{
  "norm": "rmsnorm",
  "rope_theta": 10000.0,
  "rope_fraction": 1.0,
  "bias": "none",
  "tie_word_embeddings": false,
  "init_std_o": 0.0,
  "init_std_up": 0.0289,
  "beta1": 0.93,
  "train_tokens": 273200000
}
MLP neurons of a small language model. Each row is named by its layer, matrix (gate and up: input weights) and neuron, and shows model dimensions 64-127. Each number is 128 + 24 x the weight over its row's rms, rounded and kept within 0 to 255. A neuron's up and down rows have the sign that makes its largest values positive.
Before each neuron's rows, "fires in" lists the words (lower case) most often at its 100 highest values on Wikipedia text that the model never trained on.

fires in: "for", "under", "during", "of", "in", "caused"
L2.gate391 [121 131 111 145 137 160 119 137  60 156 108 131 122 132 135  71 166 127 157 107 157 135 140 124 118 166 168  90 152 153 124 137 128 127 121 150 103 100 155 131  90 111 125 130 109 157 156  96 160 118 128 144 124 134 110 120 145 110 123 175 148 123 110 127]
L2.up391 [107 148 165 137 134 125 106  94 134 161 168 112 138 104 170 114 144 147 147 131 122 123 102 145 152 128 137 158 108 129 116 127 103 109 166 139 145 108 111 163 128 104  96 134 137 156 137 148 141 173  95  86 151  74 128 137 129  90 113 134  76  93 130 131]

fires in: "as"
L3.gate170 [136 120 154  85 150 101 117 141 125 131  98 119 163 163 120 171 156 186 140 129 163 123 105 116 168 103  78 144 138  99 135 147 144 141 112 149 101 117 150 129 145 158 106 110 121 110 155 144 141 140 186 161 107 103 127 123 102 147 130  93 157 117 140 146]
L3.up170 [132 105 183 121 145 105 144 137  90 172 136 106 148 113 136 142 112 144 178 160 145 137 103 134 133 133 173 127 132 104 122 151 180 118 141 116 154 135 149 119 142 158 123  66  92 132 134 116  84 146 125 113  90 136 166 114 108 114 118 135  85 164 123  87]

fires in: "its", "the", "total", "their", "two", "an"
L2.gate313 [115 158 122 132  91 131 151 117 143  81 128 134 128  82 131 143 125 113 113  93 160 163 116 160 116 136 143 132 100 133 136 129 132  91 107 178 141  98  83 108  63 119 133 134 120 128 150 116 114  82 144 109 145 119 163  90 132 157 118 114 129 113 123 116]
L2.up313 [ 81 152 174 121 102 102 132 150  57 153 190 116 129 138 120 131 148 138 154 153  92 157 101 150 144 116 138  83 127 136 133 174  97 118 137 132 147 138 121 114 109 123 137 157 131  77 122 165 156 167 148 154 144 110 133 175  81 161 104 117 143 173 162 157]

fires in: "had", "have"
L2.gate1015 [107  92 139 137 126 142 102 148 106 114 154 155 145 108 125 130 103 136 167 108 123 134 135 129 144 135 136 140 117 140 135 153 132 131 105 112 107 158 117 158 116  94  91 191 130 116 142 173 101 105 153 175 136  93 110 148 102 110 125 139  90 120 129 115]
L2.up1015 [150 122 152 128 140 134 106 153  59 116 165 124 135 132  77 128 128 145  96 126 133 147 106 121 132 124  90 148 136 140 123 116 161 144 125  98 179 179 113 127 152 115 115 131 134 121 103 146  96 131 113 143 122 139 156 120 114 131 110 140 125 154 131 132]

fires in: "as"
L2.gate472 [125  97 120 100 114  82 114  98 175 149 126 120 155 150 109 156 155 168 141 129 132 174 134 125  89 127 116 146  95 128 153 155 178  79 122 126  90 128 151 134 121 178 125 136 155  97 132 132  70 142 140  74 144 132 138 128  94 117 142 135 155 113 142  91]
L2.up472 [122 101 116  65 124 111 115 108 128 142 150 142 136 150 116 174 162 170 112 102 126 182 104 150 113 137 131 125  83 145 131 152 139 109  95 150 108 158 139 164 126 140 138 145 153 117 151 128  86 135 119  78 169 120  92 127 104 122 131  87 127 160 138 111]

fires in: "it", "there"
L3.gate277 [109 152 163  96 164 102 140 160  90 138 116 108 147 122 143 125 159 161 121 146 152  89 133 161 126 117 132 134 105 154  90 158  84 150 159 127 106 121  92 116 129 165 134 137 122  73 171 152 101 118 139 143 176 102 122 178 142 181 131  93  95  90 140 115]
L3.up277 [138 111  97 165 107 122 107 105 172 125 177 166 143  86 143 147 111 130  92 128 104 111 148 107 169 119 167 107 121 166  96 145  80 168 145 130 150 124 138 149 150 126 146 113 132 160 130 151 156 157 122 123 131  88 143 161  51 191 119 128 121 153 138 152]

fires in: "known", "well", "such", "served"
L2.gate475 [118 146 110 175 158 151 125 121 112  93 108 146 101 117 154 132 117 143  95 149 136  77 115 162 126 139 146 117 103 138 122 161 129 136 109 140 127 113 125 117 152 147 139 121 167 119 108 126 155 137 128 132 121 123 157 188 178 112 101  93 128 143  97 113]
L2.up475 [143 131 126 144 121 137 102 117  90 144 128 136 100 100 139 124 113 177 135 167 100 166 143 113 146 107 122 146  89  91 103 138 135 140 111 104 128 121 125 120 107 131 195 165 107 157 106 127 164 124 105 118 156  80 107 143 131 124 112  95 118 149 150 164]

fires in: "of", "larger", "those", "into", "be", "smaller"
L2.gate486 [138 158 179 122  84 149 134  95 113 113 154 112 188 143 118  96 160  94 108 117 169 126 156 100 100 135 131 119  95 140 120 117 111 189 117 172  73 134 131 101 112 172  88 148  92 137 151 138 149 133  92  76 119 127 133 115  95 128 158 125 105 129 124 135]
L2.up486 [112 145 165 127  85 141 128 146 145 137 175 117 110 119 134  98 135 149 128 143 178 135 132 170 115 137 125 118 161 145  71 118 111 161 122 116 109 142 106 175 121 164 100 118  89 105 162  84 172 114 131 111 137 147 104  84 127 116 142 118 155 109 156 137]

fires in: "of", "by", "to", "after", "rosie", "for"
L2.gate354 [142 163 110 116 105 101 179 148  98 183 142 122 116  65  90 143 116  83 139  90 107 158 130 115  97  97 164 148 145 117 102 130 118 141 161 167 117 113 113 128 151 118 120 103 129 129 157 150 144 141 112 162  95 118  95 139 137 160  96 132 159  97 133 113]
L2.up354 [140 127 136 134 130 122 108 119 128 144  82 130 113  93  98 109 152  97 139  98 122 138 163 123 139 120 160 112 164  88 113 124  90 145 119 131 113  96 134 147 122 128 150 144 148 172  96 145 117 157 120 153 114 115 117  93 175 155 132 118 158 137 164 140]

fires in: "that", "about"
L3.gate830 [109  91 124 107  90  90 103 183  95 126 142 126 118 116 118 102  64 116 156 119 167 143 164 155 156 164  98 156 151 135 104 100 161 124 138 148 194 121 156 118 119 133  98 134 137 126 133 150 115 101 170 113 106 121 143  97 122 112 119  79  93 100 140 129]
L3.up830 [173 128 126 142  98 100 115 114 158 127 138 165 145 127 173  62 141 176 115 132 131 178 124 126 131 151 118 159 154 142 148 167 127 118 155 149 126 119 175 147 141 136 146 115  95 117 115 140 117 126 140 124 134 144 155 149 145 114 171 143 121 113 174 123]

fires in: "years", "year", "months", "days"
L2.gate133 [120 152 131 145 170 108 114 123 106 140 147 122  97 137 113 132 118 118 158 160 169 123 150 121 116 105 148 148 132 137 112 158 158 144 155 128  99 151 154 140 137 131 100  95  99 106 117 100 142 144 141 134 154 138 111 186 140 132 116 155  83 127 168 121]
L2.up133 [113 118  80 103 138 110  96 119 158 127 133 105 128 135 130 132 109 150 150 136 109 104 116 105 156 130 109 134 153 150 154 159 155 170 121 124  94 125 138 122 131 134  78  97 127 102 118  95 170 184 128 128 158 116 120 144 115 135  92 180 106 146 144 148]

fires in: "by", "of", "that"
L3.gate389 [171 146 116 174 119 109 171 102 100 126  86 154 138 169 163 162  98 127 156 136 125 109 162 133 145 118 136 121  95 133 141 141 115 174 135 162 120 134 113 160 136 142 159 166  97 122 138 111 117 153 129  99 123 159 110 126 153 123  95 115 123  93 123 129]
L3.up389 [130 121 105 114 162 144 133 123 155 132 138 138 140 135 148 157  85 121 148 124 116 159 120 122 140 125 152 128 130 101  89 133 172 157 166 103 116 102 138 118 129 152 166 139 155 153 140 152 133 139  78 125 141 126 161 139 162  75 114 154 138 124 164 109]

fires in: "had", "have", "not", "has", "matthieu"
L2.gate419 [107 103 117 142 139 118  95 103 163 143 152 116  94 140 131 127  79 164 128  78 133 166 129 101 114 106 107 130 131 163 176 130  99 116 100 129 141 181 135 133 127 164  94 130 145 139 143 133 125 140 121  98 149 127 141 109 169 140 121 138 166 110 109 132]
L2.up419 [140 145 111 169  95 102  89 172 152 135 154 118 110 110 137 135 153 162 123  90  76 109  95 124 115 127 107 135 134 113 129 141 132 132  92 142 129 144 112 123 138 114 102 156 105 109  89 167 124 148 134 151 123 133 108  98 128 100 156 138 155 138  91  99]

fires in: "2", "6", "5", "4", "20", "3"
L2.gate904 [121 109 134 112 132 129 132 174 112 154 145 153 143 155 140 131 126 130 129 158 132 122  98 146 147  94  84 149 122 146 151 123 118 117 137 133 148  85 108  97 115 101 158 188 130 103 132 158 132 135 119 166 105 127 139 158 151 128 133 162  97 173 114 168]
L2.up904 [135 161 125 114 154 126 143 103 164 101 145 118 140 172  97 100 108 122 118 156  80 142 139 125 175  92 123 143 149 124 110 117 139 132  99 119 118 111  98 106 140 105 142 166 155 110 136  91 123  96 142 136 156 149 149  97 125 137 136 164  83 154 142 168]

fires in: "over", "than", "approximately", "about"
L2.gate254 [148 169 110 139 148 110 124 157 118 106 146 115 114 154 175 112  55 131 117 118 119 153 159 142 106 144 140 161 109 158 133 159 158 149 116  87  97 141 130 192 141 166 142 116  89 143  96 158  99 120 101 126 132 170 123 157 170 136 104  90  99 137 114 149]
L2.up254 [109 151 200 114 152 159 171 125 106 111 142 120 109 163 171  89  96 147 159 128 117 140 124 135 161  98 128 170  41 183 106 171 122 109 137 114 145 123  73 167 137 147 136 130 151 154 147 164 140 126 158 129 100 139 189 137 111  96 143 134 101 134 137 133]

fires in: "2024", "2020", "2025", "2021", "2023", "2026"
L2.gate490 [141 127 127 122  95 144 118 117 150 135 113 138 141  85 114 114 132 104 158  79 141  70 128 148 110 141 156 124 124 101 146 116 153  95 126 130 139 119 126 167 171 129 159  98 111  82 159 105 141 122 139 119 105 146 112 111 147 144 121 118 113 128 125 107]
L2.up490 [162 106 176 108 123 141 133 101 127 139 145 153 149 143  87 103 155 116 135 117  93 154 152 144 116 150 141 137 137 111 196 119 135 133 121 141 119 146 154 114 135 126 112 140 125 105  95 144 136 160 135 127 113 127 111 165 129 141 150 143 101 168 118 129]

fires in: "the", "gods"
L3.gate743 [101 121 102 177  92 126 104 145 118 159 117 125 140 148 117 151 115 103  78  91 145 124 110 160 110 118 140 133 116 148 153 127 137 114 167 105 114 121 127 113 122 154  93 185 158 125 159 141 150  87 119 147 129 101 154 117 120 144 106 121 104 123 154 117]
L3.up743 [ 97 119 138 173 110 139 130 118 149 182 106  87 129  93 118 111 121 132 134 115 174 165 116 133 106  85 172 131 192 151 136 130 139 119 160 116 112 136  94 127 148 163 100 160 149 129 119 115 116  91 137  59 133 110 147 129  93 133  99 140 119 132 138 130]

fires in: "his", "of", "for"
L2.gate141 [115 136 158 102 121 156 124 143 137 156 119 132 118 142 159 106  96  77 140 157 136 106 139 140 115 150 142 144 182 137 113 107 130 161  97 140 106  46 109  84 100 136 100 121 120 127 122 114 127 109 149 111 148 178 131 137 135 141 144 147 131 108 132 121]
L2.up141 [158 131 140 148 111  71 119 137 101 110 211 153 157 126 103 145  67  84 150 108 103 166 113 126 130  84 128 101 127  75 139 125 126 136 155 135 115 142  83 169 145 130 114 105 145 138 129  96 151 127 119 111 108 132 110 132  94 105 108 135 134 117 130 106]

fires in: "january", "february", "october", "june", "may", "march"
L3.gate317 [ 86 158 155  81 163 133 125 122 109 138 143 157 168 132 122 117 115 122 139 140 134 130 124 145 121 143 147 130 153 117 114  99 138 117 129 129 132 126 121 105 153 122 136 197 156 129 126 188 141 101 112 175 156 169 106 173 144 138 131 122 101  84 137 126]
L3.up317 [133 129 113 113  81 132 150 123 120 128 121 118 125 138  97 124 161 113 129 135 150 110 114 167 136 112 137 111 105 110 162 121 146 144  96 106  87  89 155 110 117 142 131 131 162 154 150 112 129 105 116 139 151 146 117 145  96 163  72 127 142 142 141  91]

fires in: "2020", "2024", "2026", "2021", "2025"
L2.gate255 [115 121 129 116 128 154  90 103  58 101 142 134 162 143 162 114  75 141 132  88 131 122 116 120 107 148 122 121 128 140 156 124 110 193 161 101 103 159 112 103 138  94  81 142 132 107 136 132 168  99 107 146  76 153 142 147 130 116 129 174 141 143 116 103]
L2.up255 [129 131 125 106 147 127 118 104 103  75 151 111 137 153 130 108 116 179 122 110  86 128 110  99 128 137  98  89 117  79 152 109 134  97 104 125 126 119 130 124 107 113  71 148 133  96 128 124 180 119 136 177 139 134 119 133 124  92 149 129 109 163 114 200]

fires in: "an", "one", "it"
L3.gate212 [117 198 139 117 118 143 140 112 126 163 129 168 143 115 138 132 125 117 132 113 174 135 112 123 125 143 125 141 129 134 148  87 145 143 124 118 120 136 171 167 103 171 160 157  87 137 182 140  73 109 112 120 136 104 174 100 131 158 136 104 114 154 149 149]
L3.up212 [177 124 109 134 145 118 141 116 137 136 169 112 166 153 134 175 113 115 139 192 150  80 136 162 130 125 128 138 100 139 133 106 138 127 134  89 113 132 174 155 158 157  93 137  62 151 160  70 102 125 125 128 151 112 143 100 150 105 141 158 103 110 136 133]

fires in: "world", "japanese", "canada", "uk", "russian", "japan"
L2.gate933 [139 134 131  86 152 145 137 145 155 137 140 125 112 158 112 140 123 112 185 106 135 144 139 148 167 113 143 113 157 134 169 148  93 158 109 111 130 123 109 111 130 163 117 111  85 165 126 133  84 117 132  76 143  71 126 124 133 157 131 139 100 131  91  63]
L2.up933 [179 152 151 137 112 141 137 183 106 123 125 172 132 153  90 119 134 106 201  82 101 154 109 131 163 114  94 142 145 137 155 127 121  89 102 169 163 149 117 109 175 136 151 110 117 137 136 171 118 158 108 135 140  74  91 132 137 125 114 161  96  97 155 105]

fires in: "of", "000", "twelve", "ten"
L2.gate331 [144 166 110  85 143  96 115 147 131 158 129 123 176 156 154 112  97 105 123 151 107 127 112 133 162 138 129 152  79 135  90  90 108 189  97 162 150 116 149 116 114 131 150 120  67 133 161 109 120 129  88 130 123 104 152 134 150 180 102 129 127 153 165 127]
L2.up331 [118 134 127 116 141 179 122 160 150 148 133 121 109 119 150  89 115  99  86 172 110  97 142 138 131 106 151 132  85 124  88 108 106 123 137 125 171 140 135 110  93  72 165 152 100 150 179 145 145 115 117 171 118  91 135 137 156 128 126 124 113 144 115 103]

fires in: "well", "such", "what", "according", "much", "addition"
L3.gate198 [142 145 138 101 142  92 103 123 143 117 117 120 104 151 172 133 152 125  80 124 111 175 123 108  89 120 164 171  89 100 100 155 127 141 145 119 119  84  92 154 142 164 148 113 131 124 106 107 147 108 116 104 174  86 152 122 160 143 126 115 104 132 135 132]
L3.up198 [137 151  91 122 164 151 121  99 154 145 116 128 132 142 102 130 107 125 194 118 166 150 114 116 137 117 104 148  83  77 141 135  68 134 100 122 121 129 159 117 107 121 120 127 115 127 126 105 117 150 125 151 111 122 139 131 138 115 106 127 125 144  95 115]

fires in: "year", "time", "season"
L2.gate176 [ 97 132  99 132 147 114  95 105 121 102 118 109 117 118 102 123 113 151 155 120 102 150 125 131 148 105 131 133 126 164 123 147  97 135 157 159 117 151 118 136 134 102 126 139  68 114 168 107 126 131 133  74 116 147 155 162 164 164 145 112 124 105 144 147]
L2.up176 [ 90 134  89 120 144 109  97 119 110 101 140 107 129 105 131 143 114 151 122 111 123 125 121 113 166 117 147 152 132 159 146 160 114 122 173 137 112 106 119 142 142  91  83 117  88 126 133 124 102 138 106 104 152 157 126 175 172 156 133 156 133 103 129 147]

fires in: "in", "into", "for", "age", "makes", "average"
L2.gate1006 [119 156 123 187 111 105 138 127 111 121 171 102 107 142 124 148 180 139 104 124 144 108 102 153 151 100 179 145 129 121 121  91 112  85 125 130  68  94 179 162 156 132 102 132 138 116 193 155 185 123 143 106 135 153  95  95 145 111 142 142 140 123 123 169]
L2.up1006 [194 130 124 142 106 151 140 140  97 125 144 166 139 120 136 132 143 129 164 120 128 116 140 134 118 133 101 108 156 149 154 156 187 132 109 153 111 140 146 106 121 126 101 163 146 109 168 109  93 101 121 163 159 125 116 152 140 108 130 129  68 145 137 136]

fires in: "more", "most", "such", "an", "a", "less"
L3.gate572 [136 158  92 116 102 149 148 100 134 138 135 167 154 115 164 122 180 159 153 150 109 155 117 141 139  65 155 141 130 157 167 158 101 117  84 130 113 162 113 122 110 125 133 125 124 170 103 153 117 132 111  99 133 125 147 158 120 138 136 119  59 167 101 147]
L3.up572 [110 122 115 122 113 124 120 106 154 127 125 137 152 136 154 151 127 196 128 114 124 119 107 159 140 107 141 111 158 123 123 156 127 135 110 116  94 145  81 108  75 144 103 142 115 122 134 148 141 105 118 102 134 132 146 119  99 112 173 132  99 130 116 173]

fires in: "when", "while", "although", "if", "since"
L2.gate435 [110  96 120 138 122 119 131 146 111 139 113  88 150 104  83 126 158 149 127 142 147 151 146 120 175 109 164  85 140 151 138 131 155 171 131 140 109 156 130 119 147 125 169 154 127 128 110 137 107 152 128 118 128 149 107 145  93 126 124 140 100 170 141 112]
L2.up435 [143 171 117 100 152 123 165 134 158 105 123 176 179  93 105 129 102 112 156 122 138 103 109 138  92 136 150 153 150 101 145 142 159  88 156  92 150 145 124  95 109  82 116 141 106 128 159 120  99 145 141 137 140 111 147 145 112 121 119 145 119  95 127 158]

fires in: "as", "including", "include", "with", "like"
L3.gate707 [184 192 174 144  78 127 104 144 163 119 180 143 167 146 129 127 118 137 104 101 145  97 130 128 119 163 156 155 120 148 149 141 157 136 131 106 141 109 137 138 151 143 118 106 116  97  97 157  86 135 134 154 109 170 111 125 144 125 124 112  74 109 101 144]
L3.up707 [ 93 134 143 112 129 105 105 145  86 164 109 154 150 153 112 169 160 151 161 124 174 104 128  98 114 104  93 104 120 104 121  95 166 125 145 134 145 107 137 152 102 121 131 152 132 118 146 117 130  94 133 133 148 126 172 104 147 146 146 141 121 130 121  80]

fires in: "january", "march", "february", "july", "november", "w"
L3.gate584 [166 105  98 113 139 133 129 118  97 129 131 113  92 131  98 106 129 129 115 191  87 172 146  68 147 119 126 123 129 140 129  72 132 141 128 157 170 152 136 146 148 165 133 119 135 108 143 130 145 104 156 148 118 136 122 105 121 167 153  65 146 158 108 136]
L3.up584 [162 113 140 147  88  77 124 131 166 130 130 133 167 186 130 113 169 134 137 174 138 134 107 153 134  97 138 108 133  94 137  84 104 131 135 158 133 104 114  94 143 105 156 126 136 125 199 139  90 164 113 159 150 117 112  65 114 114  95 125 102 102 169 119]